MLP neurons of a small language model. Each row is named by its layer, matrix (down: output weights) and neuron, and shows model dimensions 170-340. Each number is 128 + 32 x the weight over its row's rms, rounded and kept within 0 to 255. Numbers have three digits each.
A block is one neuron, or neurons of one layer that tend to fire together. After each block is what it responds to, as a language model described it from the Wikipedia text at the highest values.

L3.down487:152126099109145112115053161135115166116173131178124120111144098135092153130187190121154061184163127113094126157133147180177164113129099192146188150139120136193111093100108119148191169128068116128111146143110124055119080141157111096140137114127140127087132117080130132156149135106145122105161137120135144127178130127109113105110141120167153122092133080137152132150110104115096150152118110042098064167165106113154106129142112117141133168147119168142162103110149164160110193177129108112163174108121129089136124151187
L3.down650:159126115139165129128132179100112126154066117149134087116109108130148128143118091130066152129103140121116194126115136097111108079094120146132126134200151129162115114148159144095074145122140140114131226129055087148171077156141112126114155090097123110114150164170121171165151109062095117168101112075128115147151116052112153154116168114123127134123115094105147120119088069096074141105152140138112096128132159109094091069131107124124149134112098152130142087162072126185206135129127125139165146161132169097158147097180
L3.down973:165081081114086046058151184100124157083120169144073146138167066160113087152156128100069138150100123107192177166143047132162110151131115175132088101178168137126117124120142122122157143137120116111128113081179176130119097133117163084058145058117163122096163150122122093072110083118093134114068140153135146103101136136150152110155149099156125138152122082159154132129116203183134115138111134152119125150134137141163201074115104163104084099154198178113127085122092056105105126141095176145035101121119189104125181151119
L3.down1958:123096170096065076105161126145097133114132113215134097098123103093123100095111089116103120152140102160131147150103133139108161116104120141200198116119116117146120151090158156125132142165069138170090119169107106137107205145072094107141167132143063076040125126104133129113118115190140094114120161030084123074091118141139118144106172154153126066140134122169214124113155141062143120163149174110127100127141136137188141171105158107135195169191145110141106177116124156160067147092126130133099090140125139150099114096180
Description: Statistics table column separators. Pipe or semicolon separators right after a number in sports or election stat tables, e.g. "41 | 2", "836 | 61.7", "7; 3".

L5.down62:168112180103111122103137129183122127121112128125092087121105129128124158155036158188160179145121143095132098063110105158119132151118140135105162138079132099157126130167100090115095123141140161087110126126142097141132166148130149100198158120135102160097166142101123163148086116127097099154065113073137167133122123145090070219151114139075121073126078044097104169118099078096145083130147092176102136086136164090105114113113147125135137098112201112130171066143157114142099172125201085161078096194131145124133119189142
L5.down79:150121157093125119166114100188085102136149159168117150126156078123117067089131139121145129128104155055125089125104140143129127183156120111104071099096122120140116073128157136148165146119148114113169105088075074169145095155150045123162093155093120166128189126094097121106112065191145115157132141167122121185128125100096103083113116123203211149127157059146095150119073108126179124167097158128128148146095128123077114109170123133177102120141162174098135058077235138169153130165131104135132124183128170100133104149110
L5.down129:084150091138103125087144090161124120121112110113086119148110164140157131168111085154105074170114137068112118154157170138096154204074085087123124171152117096150135115192139154101151138129158118072155133191140192136135107131058123135108134089114157081056058134095127156205141121076145079131149135143117146158082084129158118180140119061125135137117187084085114136095148139092125175085145134079129138117101161058096081164120143082102160139144201167141146090123133046143120164130120116139102148098138131141141148157101
L5.down273:180133110178142136145153155114086130056134186112099137154046136088129089116149118083122092181085122095132188132147131102127189128097115137145090180167126115148090137112125070105132115116106099138133083111136130132129105131149186116153100134149106117076125166182163144120120116130055130129125058148121137084141181155117161146138092135151122144069103110143192052155103096113122145211139142117113153077119107129097113100072156153164124204119194145072124137194114082198136193156092149089128138127180079186159124115096
L5.down349:098152109163087093214149113076105155128169129176091140139116127166135155087150085108115190161117178132098164123143100119072139129144108158045144152143141093076150120109026089112113101129129171166125166094103105108128133083166127127193109170128114043116148145166111110105140158135155104092094155110114138123173116104140096131199081119110155148095115130126064126118088101135125113191140149061140124089144144061123100142168156127139191134140178103153167119171105136151159164160158081105120184129107151149085167090191
L5.down440:142156125135093147135139105157156099077102073146112173187150140149132132121182094081164105082032163098100134122159137132144129163145146129113114075160106179122099163144120182119120143111128187113115128111120086114132159116150203099183047128089115123189164135172134148097118112164105116098141123147140114070129106118130172132129080142105097152122140106177166123159062095208133057160109110067113122140133158096164122101104120133093154106141051157115168147122144165063104089136169077183036147122130120111142073138105
L5.down646:141130172112070193137084165170114190128138167156106107122128086130144207133068081127121103067160104203126186083111121144141102153115108060133140151158176153106201115064098133121124142121121201140117200180130156157167199149173134198114155185151125116166150062163108147201160125125115089133153099195114108139078155106130099153136105165132108119182140126148107181144109194167132097167138153137107117142158143077116177110178124206117182108097151148135153121087151052133157093150110124069126059097171131154148122146110
L5.down747:196192176117179151158108121206093133128119148051133058123142125090070085133116116097116091149137188112176212226147119170132102085118180174099129128104122161107120049161118074162108149131146092157106118114126124100181158124141149147125102111105160154132113143117163182109150117135099149143154145098146112109109165078134179126113144141133207112131140130138160107134150143122111089114051167130096184166102099039133130088176134113087096118098169163156141129114124130196084131114151125105154133108120133160141176138150
L5.down801:171081123110095111170160155120072120143153168153128142210133133179106072182151100128170186168144166170091104151161113141148093168141090123078121155095146135130136137195150138083080153084148120143108103165102073129066104125125092155156061116137165077128104133126092137158110129147126128163106195137097135166094153142114166114102097139061125157102120138109109205116157084160106139090129118129104133175172061151132200149155095112088072156122117176110095130153135134126117058121149147167110124103104122176124116096141
L5.down840:170107095164084083162167100137092167104132134158105167161126162105047121128120179086148159123154094112128142084067118152176166094149072151200150098093174138115162074147100131124089158127164137165108112127085103144132121165108118085154093151108100113112145135211075148130102132130093069169126185087074188127110179084118183112153152145164116115099108141074116145116097118116126104136111139150114149181109149130105154054118138157116098112133099149091139126130095127076106099112126124092149188171153158159131097155130
L5.down1347:133104127177121087153112183072111055107071104079112104139124110076133100100097122111196084165090118088125114149151148078126109117149084127140123072154170198095130103137113124135155089138138106153118104145141095084092085143094100101192118123117151073124119139151141156141151077119120179179117139121101127159118123159150057144091023093127106123104105190135111165094112199092154102142117128152127092109137116112082119049132171058088119124132122139097157131143059192083122151134135114186133124133126156186121143146122
L5.down1581:090117178104122135158155104080126121122136142125093096148142202096172087097090103118107122136148138178186122072081126086127092139162105121100083121168092117164185134127108158101088122057108163140167185105104163083130098089123129155147118117032152119136181086109197117150084160171101112089125134104083148142145103127137108138120142148122100112146068124089130042093182091128136129133125200129086076076162074131074079161139159110099153151133097126167082055172126120077099141133139131166081073081117109146100126106187
L5.down1585:154097123121083134090178181096080130095155126120120167086087172162143121153141112156127139102095132094056088097125104107115099158142116108095109119113154095120111125140117150083101171172078099098100107050101132119131103172068123117126074122163143043084100121132179130104162115124085161106135169183145069143119119104148074123106083130164143114126127103137125126128149206148207141090137066095135106151141148108144097148111155118093139131163199121125162102116136151120120077124107082150145125107131098159135135125105
L5.down1729:126200135138127140171084123087134111140114099104106180133103124082106103080127145064129165106051109136179078111116108110149129119067108096120173114127122085163068136086142201103104138138151130130147126150094113165096073150145150130204134169114164121110152132195137061164100174142139112098078132093146101045073132138089148157167151069113143124140125152183134064176084100065108130124114181067130120157130136138124153125111094153176096146046166099050157110162135056135119097170114125130137120147105185176110127175127
L5.down1753:123091142186159100114108113136152093120075077106115130108139157101161177181155047110158121058077103101092110178127076190142122090127140118097132096093056118112116096135124168161089122105094153126142224150109050073100188174123061098095079156063096083100090106043171105107066091102110065119180126125153089140171114118143140080141085120079124115099105120056136117140113154131151141114115090143116134175151104090159063080123078174181125086105171080110172115150104112113117216068202091137155116157145117144159162127104
L5.down1844:105134127124096156151086158088092148166127047189123109128145157123187053101124173209138151177131137158178099174115161110141159146159147129132172125145181132168149169103182145123131128079096129158144122121123131146108140098175059153118083051129076142142167123115112178153108093052170203109133185120126071093117131150114133134144070067133105125154192146147142075065155081164183116134105091116155188125147112149097146104145131098114090156173118195164127174156143112116119167080119152167118209124085121166110183127126
Description: Temporal prepositions before events. Temporal prepositions like after, until, during, before, from, to that introduce a time, era or event; also some mid-word fragments (f-al-se, st-al-emate).

L3.down1015:175104158148134092180146092123074125122134140162162160101097171136083037121163081114102132158135151041143179081111117127137144165134110116148090120084116104112138126125118156148103165085100130138112134100095101102065133156141125161156110169125133071136082128117144121156109150130083109165097098094111105142119155063104045123114096139145164129151122146157147094128151126110120128189128150105135079054079108134147134158122113089115087106117147121128132094118077108159089102121161164135115148146122170094077089145109
L3.down1173:163088170090144142155132166123110132114029139160143120098101141176141110096143172095085120149155149159165129085124130156137138068159164120151084125140089168120133081103107095133131161064128095145128120124121117164125134127129098077150134151079155122088140113166133123139088115107066165149124121106084099135108121150141073142111157117110153122116130125103137122163128105165116115169186157068155118114117154098143139109151192079117141050081146139165129123141102169112159076114125105156115145192108142120123121142118
L3.down1841:140144170126119133160133123115064151142118177130113131159091070095112131132104111063091115089099151148113136154095162143156084089198148036095119098139131160086153145161152167170175204092068135079128059140082143087145135153090091134208130139099106149071115098109114067115088161116120118144077106122093193077082125166128096144128107076118120153121143149090142111136135154152098096164154140141109188109114102135099108121155093128169069101160163183183109086112131201132161097049101154131136173140115162138116121124155
L3.down2044:137139175172202122116101120136101157133127115134119142124148080163191143149112132093164159119172138091163115075129138183081120095147165079130111160152085117097158134091131094193102181107160177112141130176103106093126101211097180162130127181084138093112109108116164163125100177124180122161129145131160123149166117129110164098140147168157203108203086161147119127145119122196103119126170171141101120112097088084158061087105104097205134152100188116164131121121125141149092166092115117148139089106090156150089119138108
Description: Slot before a year. Tokens right before an expected year or time period, mostly the comma in dates like May 1, 1971, also of, in, since, during, until.

L5.down93:154085170082115151145071077104139104115205120139086107143102103144085119211154143105139075083144207157152167109165123135109157134137130134160149101126161069152139143114116065130132212149108152117116109077139105136139115171169103155091125127084124104111089129146160107141142115105110182201100200086091065116143129153119102109093076132136130126138145162141055124128135129149134128115099110154109125135180105154146146106135151133166130120135125113145103102159098198111103085135150068151089074068183172110174159115111
L5.down95:079085082158098049093098157139080142105090097153074129160107067106193126139124125201118202105080099065131160096156093120162137128104089139177134184146160077125105113144131100088072128101148077138104136091126140116162172099100128147155132143075079101099127169102138078146141110164124127158083124122147082111080099087115086092118158169122156034137125066119142114112086107146078121151147133113139149169149176136114181100121072062143169109079104163160096157072115113131103097096137125150126135138107092086093116111143
L5.down144:100158165093161193163094141146101144134103102106107106111061137139133118138155144126085092166096111150063111135097077120104114082153125114069131141115120125223107174174112143102105108160139165106054160139131121149021071078124146112057056066154127149151100152145151096113224110150122129098167132145128110132067116089120127077177097127110124085107145117141123129144144194077139090119162109109036142080124087151134159156098132112142094082129065108078176123167132145133120109143173178100176173051132141079118128103090
L5.down311:127178146133108122083095173156081091143148075157119153080141122135086107142175152157085162209079076107155106134121127089182077149113105151128118125152145131123130104137157065068064123110133064143169118096129160133122109148126150132146126139154106151098162141156134081098172131172154116094128164118122130132100121092101141108120141143160132148062135132157149129100088108192142100145105110158189145077069112159145077135117123181131115129149120104179103087153137081122182207111086106067128182111062151104090178088128
L5.down324:156174116132090093107094053059130104150148113187088177129119145085128149175126171145158113082071090131117127113152169133152141146139146156186109033161125200121105131136075090132130098133080132126099144084138137115129081106088161098156138149153121122069083126096101091122152108081120170100064133141141101161102067146124125109117107130144088150160079104106160156073140137131145172121115083073115132140119123108159160110135095102131135117159058150158115129134065073125182105066154149164071103041131104141120131142103
L5.down654:128126118130137133131088084129178150155140141101140088144123146158118129082061126152151038151126149079149104073147098160144138195158107195127132112104122144116144123198178138186062103086073133128131116129136102144133060109140085207128109106103092117144172092141121128182161169145129141156172169155126156159123138111132106215103094103100088140171096125083106188203117152182183099124093133172143153164131073236052161061089144120130137092156114091186126119113077121100199122077106105150099140122116114132136123123094
L5.down943:150099150138109144090083168109171164197118136167082155122139093099118116159094171118138138106113092152102116108120164139143171179148080137174129139073062175179121128087184141126168158187141134087080156068112087170114105142128104145142077099140145110095097115146105146157168120191127123109134123182081159127072111135105143162097072101167110219137186108129138142145128109106140105123106127051102125186139131124098110153174202193144091136104117132122140200147140145079163146159181163121127156076107140132094154103127
L5.down953:121141144133156116124082117117101118123096098086101149152134087100069136148170117062123136131078123111187132067083125081133067153093120135139047141131181121140114219129123148109094086141124115079105151109149148128128100137091174112192099159128110144129081103146166179098133108126083126109117148140130114081144082148074161133144114171129149126129126100049151061085098096179170121108168131089072131122138104079116120103112092050082100136128111158131095152138233111178124142127114096128094147096178140133111186108168
L5.down1133:136117149154149096153085119110053118162120156147140122114105147116095115128106113121092111104124175122103168136143152080125117106133125135155085132129077104130108158102091161131134166099151118093169134159138144179145130073141102183128138103111161083179164142164105096176100117115107099158126148161127134164124156114121145133153103156172123080195079081072104123084155099142170114110085138123162211112164114096197068171158126100089169075080142113035133149128171144099125029117124135160162091095079113142108083103130
L5.down1307:133177153079124128095160158181127138115132122127105098096122112158141154163138141133126157131101135092143168073173115121156156105177093091110107149105127119122099124153095134178144133122150184158176108190113139156150154148099160033096184151120098135215122088151166124198136098081097089163105060101130181099166122142111180127141144157148143102089086104141155176145098148100096192104128088114145085115167135080169113044134112116151156058091082145157194057116088164127109126078093093107091139109147094163152099079128
L5.down1338:145108088127127064167094085117117181193180190110120102153150122132086152121156094132156160210151102111203095097093115128098159218084112107070123112130125125113158112105135129131218105100134091145097146126131132141179139149175108137151177082195098154129143154159115141043105105068089191144082139161158094154170086067112091122137160119098113150127181109162107090055086146201080139134102138108142141100106167181150187109113204163110144131084175145116076110173210150164081088159126137142145127145126134145119142110154
L5.down1355:108126143123047147087144151128133131174126090104094172097067115122119137148135164143098118128123116144083211119104110121148144164147125118173105124142081151205174108140147110142163169134143103081102125092116156145090125079129118129089150094193142119150083165105139131122145143150142156093050128130118160084111177095132133179122114121097101132069147125126093067112129115109112148158067065086097083139077149180163144147176115073092091056133180112154120147101060152120153132120152118152096130097149113113183131110109
L5.down1390:079125146167101091132115107102130096108088094123177149135153097203093128099092139079123039108153238080169241142160085141166160107119132126091155130169125063149102147094146119149114102071147087126118122173141164155100108142133128150091100173117226147128155136169118168127164145110133184116176108139104125113091160140098119079142129083101093121163137093094172142159153135133123152086106175173128125103126140112123150121095112170163132087096151134108088138115108103106150191113170162151078089120112048159166139122162
L5.down1468:190112133058115101148134003185141140128146144171160091105146100133119108141126124100163101101110128183131119067130167121165131158184074117155149146199184129074176165102130160107150149040146124092136114099144187148174129162134173134135122110135122115107173124179095098119141130107145177189085139106095127039170176072154090074108139122119151128164220172178134131115079101134165159114095116101144136181148168124149091148089121148163142108116100189108150201124098161107152064101079096200129096163154160149181096139157
L5.down1530:143124103176123124186117146092140069154141115123149077141112174103135126103101131115140143143123157124128055157100196127106065184114128094136134093103164183177150121088115187104153112119171182115188131119141168132133102095130091144173144057134101155149134123086135122128153179168101149116146081134137141156139202101174068066114111125069073108163116122153116145107152096139142059116181151132153131132180164142128155095152193155120111061098190133083135113131119089080089137193074132148156155162160101140199134143105
L5.down2039:120160139181161138143130113057090146155199144218116134087109144170235169118101156158102185138184163110130064178116191097143114097128135104149154123065112088104130187213097179192115121141138106130120084138080170065131118157147149156151115164121145137131137082125115145146119139120102148134106086146065103115118113140109140103058140077130173115105109112098115089133149151085113101121103084182132154079132113157177134104121165131100119128109168154089123086125168090146152186164075102148168082150115078149113061113140
Description: Coordinating connector in names. Conjunctions joining two nouns, mostly "and" (also &, or, commas, hyphens), often in names, titles and headings: Food and Agriculture, Science & Technology.

L2.down732:162159139115111156152168172164163135142133121134157127143100113139131104100140121127137097164117069108092128124078122140121126185174145124083159111116043126138199055094192137129174117140165120125095121128093120136175116103158110151059192148149138126105053082155116052108122146072098178146069146190097154102097108123115076113080112159060116077112094087093186058175135139115184115189124110117099108118103153122100106133162104113178145110099107107146113131110089114085162054104138139142116151092183136114155174084108
Description: Table cell separators. Column delimiters (|, /, ;) between numbers in sports statistics tables and infoboxes, plus abbreviation periods (St., Lt., www.) and occasional mid-sentence words like for, loan.

L5.down442:148127118144168142087103127121131168126107136183110137070143096090150122105129118149119084164154120133091118146189076141160118108147102167166115144126084134103130116067139124104144121141065099157129202075145149136136160123123127079145148152142112171155046129127136138210156114098097138145212132100146186089136107119119109161110148098081069119072126099116142104179130166114094081159124105111187112142148126122110153195097103111131150118119045126081150058179147146145120140152141188172153135108087087111151129109137
L5.down592:096120127150187165090114064135147129138147144135137151090131122189181063112113121123123129125119154102123127175085135114102141161085100177152137124157092157100090122124130114169120090131094168154091119144176116156125137101140051127144144127155085133096117132116176095118157091110125164079173142108142064064153143147099140133055064159098067106142133134130117104108137110092186118134109085123092099127150103127131142098104136179092162154098095115109139088182133157092111102139138131111136099125129083116087134172110
L5.down701:149119076131070158102116147134164139162125121145177162108175141105066146157163111146096157146145103038080116123126170127143157115156186174135107199151093143139143094103153106101152136085128070107151134155077118138112179172140128136093162101163165130112104122168157159119166065083106060184186132166145117128119167116123102162116129128142106143122138123139139120141103218121147051137109137184169136155139132092147167103109190135138073155142142177127084110127129176171157093162164120215190186110128084153134119160140
L5.down742:126109135161142120105132099137117128097109119083176102185106133072074089161174132184136092126188182154165120155111069089151102103086077109152127131090146102056140033110141140102122143112118133145113170135130168159144105114093120082201141138155153148090150175110091058093113131091147133124151188086153147146111085091111130131162119107074196116105104148125154111142167125172182101132138081060107127133115060166105153093108105203152081113100136157089099159138234167192140168082119152121127113189111097145095128200191
L5.down859:105148112118119089113147131096165129149187155108107113190163116123118120101149117132145118191120113165132133109086126064179102124163174093121136130106043090108130056130148155130122127159131160102142083091159156165090132137174136091140071090117096166187130169125156076147148164140062131109138130119110094197102131133138142153105121107104103169080071113168114057122097108145108127168158131120098138098188113165140162139098142081088126102046091198133125089140117156171113129095138115097097160113120167094125189107151
L5.down874:168148142142112100163141058126072160129122109099141150127099108117103166149147114129166129125098119096161170082119132094095128111155178107075175164095143138170165095113110097169146148066127086093159147122128112127133126161092169156149116126147163189130065091120104181081137083185165125178153130154195165105101097165114110107119189122077166131109170087104128156083161121117106144114146141128107116169064110088109176112072084203092086185125094111124116131110202064223131125120120193107156136124147133146093120092132
L5.down904:186120134072094069091135142145100122149109096136203123145091126111140161147136132103100105187150145108083103144110129156132102112098129055057143167035152090156115160110150101154134080054122041124155174154093130149129179138109129133127137088088128167120129158147140145188126092162082086194113121172167149140146219120105101128148133097127106085138147130138161120058173060129163150167131100153130105105105126063124150182161113141090139147097136112122151053089167081122134131124140063103113132149138146142120097137142
L5.down1094:151124171116136088131134100129152156183193125174120154136135143127130140132158085127158141181085133063117126103164151172147109103148120118136125074121090095139159171212108177096195133152170143108116090091187105173162079150126128136131170174097124140095087135164121080102122162103155102087102149093164180161083138153189104083119146062087110117116101127115081131094151131132179122138216104123135099108109158072112135143106130086039084142140143155121132105134146158161171107139129154105124171131166112123128125118114
L5.down1475:127144171123101120122172103105116151179115127153071089131104105124160097146148132040097159136117136161113119158218161133118092129140156111157129139132157098103079108106100158144152102090110089118118150103085132125115099103132098085152052100072156097155101169133109088121126116135081085157141124118128124145186125117155164162100097138137131075149163120145133138147216115135071124109151113098104104132173120143092061169148137136131157100098123149182111139119120103125184154149068154158121109104128110181141175183106
L5.down1496:164175080127152145162118084192138153148132153130153110125059113131119118163135108056105116102090153138121090138152133176089108094127173137153086086119028175145065160166095118138160129142142101143194128134172125093173049146125153116149123120168144123110110161174150146156178127137131107087120122137090129121082127080169095116114092113154164105097126103118096114142170158143142118100131145097106153185040156122132086129135083177088119085132127099132101100103143146135132103083159161105049103162152134135103129087121
L5.down1678:126156104102137074143107190181148094150085196165139133178113180044113080097143149165133120111074176076103144147046138103107143185147141121145151189155168128169196138107098198134144091176161153156094129133132135150089184121104137113095107072159077116116110133127088107107109139071137105207117113154118105177078138190123150126129161148179103132091104104122168137122194155111112096126132171132138132126174068148106123082139141142160147117088108124143087069140087146112188131153106149121155112139101107065158143148129
L5.down1690:152139118139134065139187139155133131177097170051144072148107128115127132180130171101097201154093107117144105180139084089149099114096104081071156154106192118102101092168140155131124120150122079184160104052082097196111132150161098029160101120116122123170102144123134138111166124137131108184132171145089139169142110152109128118156107163227100121109106121144117172124106136115135122094147100138142100093124066070100103114127130156162129127139095126143123134173096104159157112118103134133123052095125105119119072123106
L5.down1780:059095147162136119139096171105101096128147160058109110121090167155165123155052131191061126103161143111147187114101154176207116164093102141191141102143156046142128127118165133142095160117124137131144112136112084102141138114160124171107113125128118151121089157128112190111147113092146185157175087151155191145103169048139133107136144147161039142108150151128160096070155128087129114128110136075081181139116171116142190130097152148104072173116158176108100113154155122118076100126129180111227127134102113143135146132117
L5.down1928:077090112107164104088096173102094107109163158127120165145164181152175122073136160075135085158125142154125162102089169152124166114126122153165134115142099168113183076068137111166172152069135131063139068115120097088140177105070113080130142067151077123117113170115138145140122110136152121167122136090038170130121141081114123198067185158125145126084134094085143125131134048150131115147086152169152070112146111136184160160154118115150227168176154152118090111109105099168132137116132092189135159130103128067150090126147
L5.down1940:165110140124177135121092145126133092163117134165171146140107155016144077200160146152110194085127165144126146124128168129152092141105152127128112087132144182115089102148095140147121135102102154119106142141125123115128122122106156168092109132078109128088127157148193083099141201099120147147084118083144158110200113117146125164205140172190131147157072110145152134081113146159140120104135162111098147130171130102062190179122122159132134104118144123066127165147098103128106102146154162124109093142138128152138052099153
L5.down1986:061127187121073076175163082148115122126149109124113184150119144135127152099132115102146150099117101082082128144131119155100192160111080085152143117110099105144155163125114165119073171139084100164113120084180077169136154098117064098046160078153165125117102143151173123142112162114141142129112134145151162165129151086098167120138155195120131109095117134098076137108176131211100114130121124132156092132148116091110131162147191167166167136202152100147116189127141126140145130190132077077152145131137056158071073137164
Description: Separators in number tables. Cell separators such as | or ; between numbers in sports stats tables (appearances, goals), plus weaker mid-word pieces of rare words like sc-at-tered.

L2.down131:189190077213104128127120134162112175109149138161196142200120033156113113156105149156117186146107085130116138155118133072119118149137178111139174139099204150177079132164134178150119129103145145120179150125107120182087111127138079139127123122066134068090176115168138156140105109117088193088101199072131113088163124187111185066105152092125134093118064108103165144116125085102150159165155178092116071157135099151117127115136133104105122121151138109103115095152123101174139127142116131158126141119179084208060137085131
Description: Temporal and locative connectives. Prepositions and conjunctions that open a time or place phrase, usually before a date or "the": since 1995, born 1961, after World War II, under the act.

L3.down316:114146070153143124093138182164044129118171145088054141150148081111165161135160151131130136040158131080141199164127130153078169077116141125151108106089119165120116206083062079143168159133135169166163126086116166103137064121126065141138125119112153155145076101124118130108122102117100098104140117184092140130106177128117078114160144155097147198102114116111104164138157162084184160110117144101133099112107139157150155083090139134120141191087127137085124216142128112120184084100137106137166142113127153124106039188163
L3.down727:146099143139162104078155089097148044144095156113085126107047124139156139112119156117086101138108106113129151146155165164133147113169134121131103139167165075183033111066089171112105160142117184130136169106169160134120136133093182151113164147191143105122068102082100124137119092086115130096105161127063126124153138143120141140105101143186070140135150129125140115137100107090153095170166113101094120080109111112235098098126135125124195099079066171074115149136082093108108180135105058168061108161140139159130216117124
L3.down1075:161116089094084137174042165120145110168163128166115057066131105046131119166135178147138188081096177156146153145149065208185097110196110147107130074142105178110147114065149085073149140194129127130138132091156110085161098079140153128133179105167130129116117134101121158159120117109148136174162143119157152132136157164146130135105124167149137182100079117130112184085071173110193096123105182067101109114134158138152142088136129130126155091082115125160128104128145141160158065110083083136100134047122112171138058169124
L3.down1118:162141109149128124124188192172121191174088115095131145150141057120145042120205130128138147116098157135068073139073127116136141125148139091052131145146128123104130081145192095131115161124107141150123120118141093159114141101122172142120113107144130151111179100132128112173101023155129142110162152089141094161160136139157160129137120157082129086072145115088148144126138126125076109126150099101106136116119085161115129096103133122123098106121158089122153099105120152139152091082111091142090106042102133126113126193177
Description: Coordinating conjunctions. Coordinating conjunctions joining two words or phrases, mostly and, also or, &, nor, e.g. musical and dramatic, forward or midfielder, Ant & Dec.

L2.down1509:132139082192098158075081125133151164156129089123157135134124132111114130172145105139195066117091169180088082090110142115148123078189110061161141157099162193033132096129154117136105078145124079147156129046095115197059119096164124096132115196182189131108113146171088171178116077134151147125134138121103145126107113154130132135074154126114115151120133120136083204196184147114185148144171107109086159137089142138084149086112132171093087119106056116128095084154149112152134082084105147085093133104087154144109152167097
Description: Connectives in headings, titles, phrases. Fires on "of" in "one of the", on "and"/"&" joining words in section headings, table headers and names, and on "de"/"among".